config.toml
hidden_size = 448
norm_eps = 1e-05
qk_norm = false
parallel_block = false
init_std_down = 0.00282
optimizer = "adamw"
warmup_steps = 344
MLP neurons of a small language model. Each row is named by its layer, matrix (down: output weights) and neuron, and shows model dimensions 298-447. Each number is 500 + 40 x the weight over its row's rms, rounded and kept within 0 to 999. Numbers have three digits each. A neuron's up and down rows have the sign that makes its largest values positive.
A block is one neuron, or neurons of one layer that tend to fire together. After each block is what it responds to, as a language model described it from the Wikipedia text at the highest values.

L10.down191:526508447508496422543468477556566490483543503541474568544562513483507549536558494492487554493485432505525472541486541431428495527515467464462516475511512512464521512579502500467536469577541424544470468504486547537477526467483505478520450432451431562511541472526416447505554449509531431492472467526457460509430455610483526605539500483532522526450510495533544500438504541494601532505410520544512518540464487487487504520557417446430497473540472500476569
L10.down460:446483530435454506525467526479512506546507532458503510508542486504537529480542512460500448556506492482497559545552476475481445465530567558496555509512479425470472495530591505474553593545453454521501507490447482510477481490473502532495493527487534509537524463533528452465505521437423453482477435492530435567532425464507508509491524579484516461525510556495486486478510545478455493530447480507428514469497556493543518512436467497499488489521538570472494
L10.down552:523537516506523453474537554478433496555487536508546442547479509459501504599487493455516476473521459468557428449437500506468504482436469479524491536535496454545520572471564486517518488455519460479473449467481370596535509514484578479453507474465451458530490513502479544467452496533504454524486559489515474453506515515500558498498465488545499481465508412526506564541521431420462532487514475498498478544522470510535598497462504449466516547600476515508548
L10.down676:419474403422429519440574493361444560520553522481552495458499493539464480474491447458478554510532505439473485520434546554417482549496472482491501563559501518534565563452446571534512501519508565586487426530558500508481541483527542485534537559498507444500551600627439520471517449533579530478514533535584516440515501508494529442550528463532407526453567501444496495498531468488577488503540487556467549536483546542445530410540487461478491470561520497557486
Responds to: Final tokens of role or office nouns naming someone's position, often before "of", such as editor, governor, secretary, president, bishop, head coach.

L4.down301:512535511625475468554508592505475490462491503526452475508482557514489453505485492498483511451444495496501502517506488524489554591507448506441516492541509463382441515505542518529509504484517513549482514424402568486493506576543518574417479503529504518523543575507505510499473534549478499496500474521536467401530471535464520583466425432511509495433490496465498564495477519526523555527451491584533443500434545426438525512455444470476472491495551597484471
Responds to: Nouns naming a person's role or job, often in credits or biographies, such as architect, director, president, minister, and -ologist; also architect within architectural or architecture.

L9.down21:495490507500481508473519444515506514445520480506487506546438471490505510520511551530527531498445461444497486540543565469563506410475410533557516492559491510483481522556558435484446524545495473570548488522575503478566533571469519577499551530466540488480491507418501531473559505456478490435547516496477550528531454511449519537559496531470514515472454474493580515514521500479482506521527511494454476487545514516554529455411513454536493508590444492518483
L9.down122:536578464617542511463491467512536499467544548462455589499512521481418513506489505429481478485503514494511529627520494570481409520562485504561463477522463516552500555501405462494470514545509457536510556563520468530495487507495495485455551491470545521527508502480515410481448532550496514472538510478503474477511490471493491496474500489414493495480566484511556425498494552517472563413497544580431437474523495595479528523448481496435473549432518492425478
L9.down133:463508543507484547534471408529449404446486475527474458525459479604559436480454491511512517433519555556500534480545502487551478483522503589469495499452437354453533539459451547541522606506511494574544454487511533444510524534536486541464498546459548564479507496478573481523522550531491482554484519562483526508589476520537484474479475499451567532526527516514475557538489533464478514496427564483442527560482507599417495492570491525536487550405533468448496
L9.down147:492509544572462560454547430467444526485490583453531456536477501542537479560533459581548472427491514455484487465490456520487458507532558513498493560493548549468537499417471461427551449460507500488458515488492463486534500494465485498509466541477468480549538513562468449520504435483496508529515474443469496430461475510529502463568469449479379474453470577470484496506488544548420535497523525460518493483449512444494511509429536485544537499527497448502445
L9.down180:506628505573471541480425495501468465421539478557475501524444469461514565593464473475503559474534543523489512490499502494546496462438542557522476536506510503480455516535465475517512528495543560492556504521522548517510495606457571458463524478485537553431555499509521462466530581445474476519482436479518491526494525515530493460481493510496513497480568510463537532494448510505460551540499539452435462561490491622541492492520517528516514487495440486478444
L9.down321:569480538557500549437487497512548556505554491509509462510507485522450546510464494549474526529523501508493497516496513451531550489504508510558501484540520477481539499583584496472473551463587501568493407516497538480468470513453508502529480480585472532444490494419419469534466488464551522520549547437480495506436567551498444512507451433504464477488542559464445479472535465576494486419492406507462497470500459459501434400558479464427507528512503476422501
L9.down448:539591443462532508476533506481449537472584464575447499499530498555482507508490510448414531511468466506474467502507508476497516482561507501521478533480491487533436475525475486541498587485587473538514496479524517499551512536426501429502479541494535428466468544516525421461496472547503500476521567555530495446588546444535556467399534429519451492488515465472514436491446469551519484515514486519513419447572457529468479500551530457488549501516458555453462
L9.down579:520581480555485529502453450561532470450516539529517515527444497478472512507544445472514546545531454492503518490556545490514527440545543515514458502434442496559490504498461545538482591542540486495599553502529549525559492564401544489435508499405532503477570496415567439497541548540507517454546517572508496496588480555506459423501474507552528519514512506483515510484492534502490538469461532485429482476440450622507495486497494486467508546486428525424449
L9.down613:534489467507463576508462447388461419413484522510598536445450562492491399559533600465534518509430467493539524497470478482435456554482510561479470478515512469463523474571499469488525503497491496504500469515448468519548528492565567513501462497515472537386570508489492553542561499480484510553509534482529467512500490505506517466476488523412510558531564564503551472565503533480438551487524485495487480496526545510484481509464487451528486485422497540426430
L9.down667:516523531503570527491469443500508554506482473453483444487493516460498480502498436525517567520556497550395497509550549557476498497468554494429554540477458468490435461493506517501459516446529559527468521488540496471471482550408539459513519451446476519492528526482581528499428568495480557526474500520429492455542552517543521463525484424492544562493528514442552459519497496514455465401410499525514575513483516489525583447526491504477508493519491530498513
L9.down677:514542517528498539459464501494519493485501430460546525583458446483472566510475475539576548520539532520462514455535561494500510515457458511464494526448472493530467502471437478455449454502580488530544496563501465525464503532439475524527508517396567487398424472500567520479504500430394456519478571573581492454580514514458485488451504521521500545506516537520588438490423536479465583525453515522503443629448478511511504493541548514557474511482471479453403
L9.down709:486613476577506478539480514551514450520470519583450505504491483449573493510506402488462545544513507471465490593457506512575494435513503518443480470511471454551523532511476499528523493511458657523526526516513499543528530579497464448396538467535508549499542477483504508467507462546472449416564466505509506490566434515505500439482533452557511468486539489463571589485499412504443501513515482448546375524472447526482484507512538596482503533491516513478488
L9.down888:530500484423510505450490444532542403473593547515452500469424445535526445505504529483417466468491482467462493487484520516540494492617504497519469520516454431504449446493464447464486458471502622517530499563479520495483529496503529492431577487526520534420459474455599526487474498517455473457560503540515545431518520462571478505494499491478485478492482463460480512522470492560484508474470483518522520526525502537469593498506523502518464548488540493435472
L9.down921:547619550592541546483470433488504448423554480600487470503401562446529479496492528460557545512469517462476443452498524485527427484496513439542467535490459457598508441489435531552576535510530586500569426556494556511502533520481510473556448503455562505452478444499459467507442539485512504512519455527543521424508505506493455437460498507507514509488602518506522518547441475538508557545515543466414474515536446533499522472474538491536567482493522481406433
L9.down985:547618567534495535549460492498501517542570516548485500493451480503518495530501518446536486425501487480519523476560520445445570537444511489494487490449536472499501525501533472525480456545480556458511538476549533498592502564516524443469486508454504567427500462501504486482530519521480471532506544506521456474581472502535512408460459547448508472529510562409529499543493541463520551472458506473496469609443522569563520450453529534482492486428509558509473
L9.down1182:469458485522502514489467534493531483477568494523469475498560502488517576480453456533579587465483456552466456537480533524456421432500499576461424477470530499554431498550521509447486422493530498554523520516430513551444492531486593603477513524480451545434513492446501437448526460534493514512495532514525549480529467517512549424442564447430514484471547509519545528498499534517515544525478542507487475570513569527548479473551524527568521488538541451497548
Responds to: Early or middle sub-word pieces inside proper names, mostly surnames and taxon names split into fragments, e.g. Winken-ho-fer, Dh-ill-on, Rudy G-obert.

L9.down120:469502598465503500581447533570551452506494552529506560520513450458543538544447477448506535505438485474541462489479535395490539475549510553497526502541481509501552527476536518436485521498485436553432591437493470531468547486449500529431443493446536517581454532446471491564530548491513447494490486511501521531493490543554532534523528528459547513465492465488455560529480516433517458485439543509504636454516441462482516520505512581499411533483506470459466
L9.down148:523499468459511470465517513598548542483450440494504521465479451544546508569538531556468507502472594484576570535440472515501521468464529510466586523498471507504474593554532459494462463495519466490593540489473489505469553461471433468517517508514547494473500568539538533485530416403454523550487528482459560439526518524550461474440490433555449459537517527508483413559517452505420443528519425534508470396503521525529514531468462456455484464487480521518507
L9.down186:520526539533488483493509472476491464511519499504470527519476395530494563514520508434516509489510506622480484499497417481512559444555543531484456490545556536545547520553543497471466456474544498543492466478484556525416558563533478474543511526556491516536447563604474501538453549519593486541510517507469591590483495495430495491497520454563433467544508499444503565569529455479596453499575525408510555543459583482558498530573472497523531546495504477474509
L9.down228:535568482557506482507549467463507531505558491517550518547461474476534584464446521479490518482503546509548503510343590559486537476528483519476432504434529527523527549531502519470508449521535393480482476509506487489487491472508456474515515510510460525588485507580512478479514455563520494493494532527555470525530442490465514573531503436524526568522567458459526541508476465518488470550485514490539493488469570479505430485447517519514538427457468468479544
L9.down285:517588528462519503533500467480575540478519483510521550573466517466610597527571482491492537527457480497484500485545441462486471497473488458460429484474489439469491528574515523533469478545459451485474466529461395544563466478439494514503540438430551543548469529492492463552463492531556488430561527492529486496478502488492459562550447456471535446510483463492500553545461518498505552508508466536424466513551470474460508526528522517464518522504428514487491
L9.down366:452488453530489528508529479494504562465515533527521512468480447547541527619482468482490516502471554533551501543466501493520469501462449463483472457582500474443566471532495502481517494519431533533494492515493493501547440466487453448489474582451511406532531557489559562581541453430601497508517527520479518512530504552518540486548507551496500502532555504484521552528551491538495504518476446620469517465571502455524547487521438444529487510471501488466487
L9.down484:464473460484547474555530538486478477471498523491472492452481447598449582455498505508548578460480503553466555522465551500501495469534510583449541551485540470530535506498525558508438570538499504540525521480554495464463525464481496497505409535553439479571473494461504434439587482481543553510524483461524496469564564492517489488471520532511542456478500541528494476527464443479499459439621593527525465444540483530500587471565445458458515517524506466511533
L9.down545:532562636506571561534470506515426500495462537513534494496476494446527478609446589488486453474474549481509516492498502437472439415488509454459476490506500506492456475556547548441577550521487490519483484514442508548501508481519516511559449450508452479547476506443520501492429477526402541459536438466489490559475479482533480482467471534426547494486490571494493553483490528463484446527515516497539473433437467533527563494488512439467522473428535532503436
L9.down558:506515521551498489536515494564525441493509487463498494462498501503524531454465564516511537525498530536543546502554486464464538473487439536442498476439457558502493531499534493531521482536555403533462480552421445498489492527472499513447479557525447566515502551534523377438566517499461594475451426478515487562529470514553536574502494524543469505576482441518557454425465515504528474528439461539451442480544532494480541475553522531497375451510439541468485
L9.down617:544509508550507498481444519523487567486506471451400495447516557457448566512533430509517612545430540486489433477486556521496549506477498605496496528522499520447547557514504516506502482490446519578519501547486491450523530438433573462538529467511509484503576455486483496497570485607483524523495444506542483521499545503513489470560475583503436479466572525522484525502512515470505515508445450491503473532472549462449520478515438503460542474450477477458574
L9.down686:480538484416466513461480432464447442520592449568437547540509474548498553548485439490504534519478505435460516531479522442511459514556442484493512538503483546540535505433505532537483560546472582517404501466496528520531581528513568582485410519513432496499412483516478573550506500502511528469421471507563510443439534478471552586504521490525569432511455520576457577482399479502449498484479499505492520552528515476494517510514538515500514480533438481426552
L9.down819:457540492559481454507389461523515473537501526482496505472484557507474479479514503436447510445500488447552560491527500486510486446530482494460516469520509455512527518445531513486530470534492365450497448530436440530507458567551450488447505546488473456471478516467513581510502540504508451479443551476481416538481535503557486544476541423458552516447517404496415524505540518479467449506447481544530534576522466456488554461495548505495498508454494506461481
L9.down854:533478488427472518535511429541543600487539456468522506560533548486450505533523496454460525467513527493470485515535496516581469568464494505498482549518432569475450504497434481524490449553513401526488488549485549512479565452492480438471487507526491541414534452520499510526442464533521441493501489499473505528514428461511490574528464459505547525517572551527500540536425502451549487477435584449560411532539527502532536582443474488502491492455464552490545
L9.down857:522461527458512509479524435527419489461532431530491499497569470528552463514540477441535480455422541443491495453413479486461479491530558475495555495509557493534537552481558388515541562512505434482523534493446546408506422448463439509460519545538510483487514437570409491539514501485522596520507563439475503458493508558465555499498508483520501510510550508446572454551557455530524589494527503489526564511523515530476516491505510514497511422550488499458418
L9.down896:534508443503505502530535483549546602448510478459590524462486509494520469557484530491571515465582526525505470515496512486423514523464492469473519520458486481553528520509523519555554579532471365513481517511441460543489539553478563486507525514455449549549530535561446493530509467475454513504472468461502476408461495617522524476476463473509419517556523478504531514493455497472510493517485519529486555469500505542516519498493468502461535487515580414477488
L9.down1092:454511483509518530481509525528477560482523480528434497476460602528540494499406475477516484512443443479526533510519477505507485434497427519532439575484496453492512498518542507555517541577414387503539535492512510440573476522503504496447500492544535489457467394561474535503488501474562519397540508546503541523448483500524550507461540487455500484459523464512574526525510471519482434457480458552421466504496484485496490480521514482538498498508517512513442
Responds to: Nouns or suffixes ending a word that names a person's role, job or affiliation, often before a name or in list entries, e.g. singer, politician, animator, son.

L4.down459:444427490531502511534539505455488451424483463549475496475440494493469471512590586430487552566483458598477539498479467511565505478499434513457476530499601514482490510504533503516540481441591507460397515564503501508527562497518485457523465527518537490451458520492483494500464517491491526505512404454489537532555452535484512461437467464504484489487494429535518548473540534532534444549517463444501504555482497525503452520440531497529513502524508473486470
Responds to: The first word piece of a proper name, often a capital L split off, as in Ludgate, Liqin and Légion, plus "the first".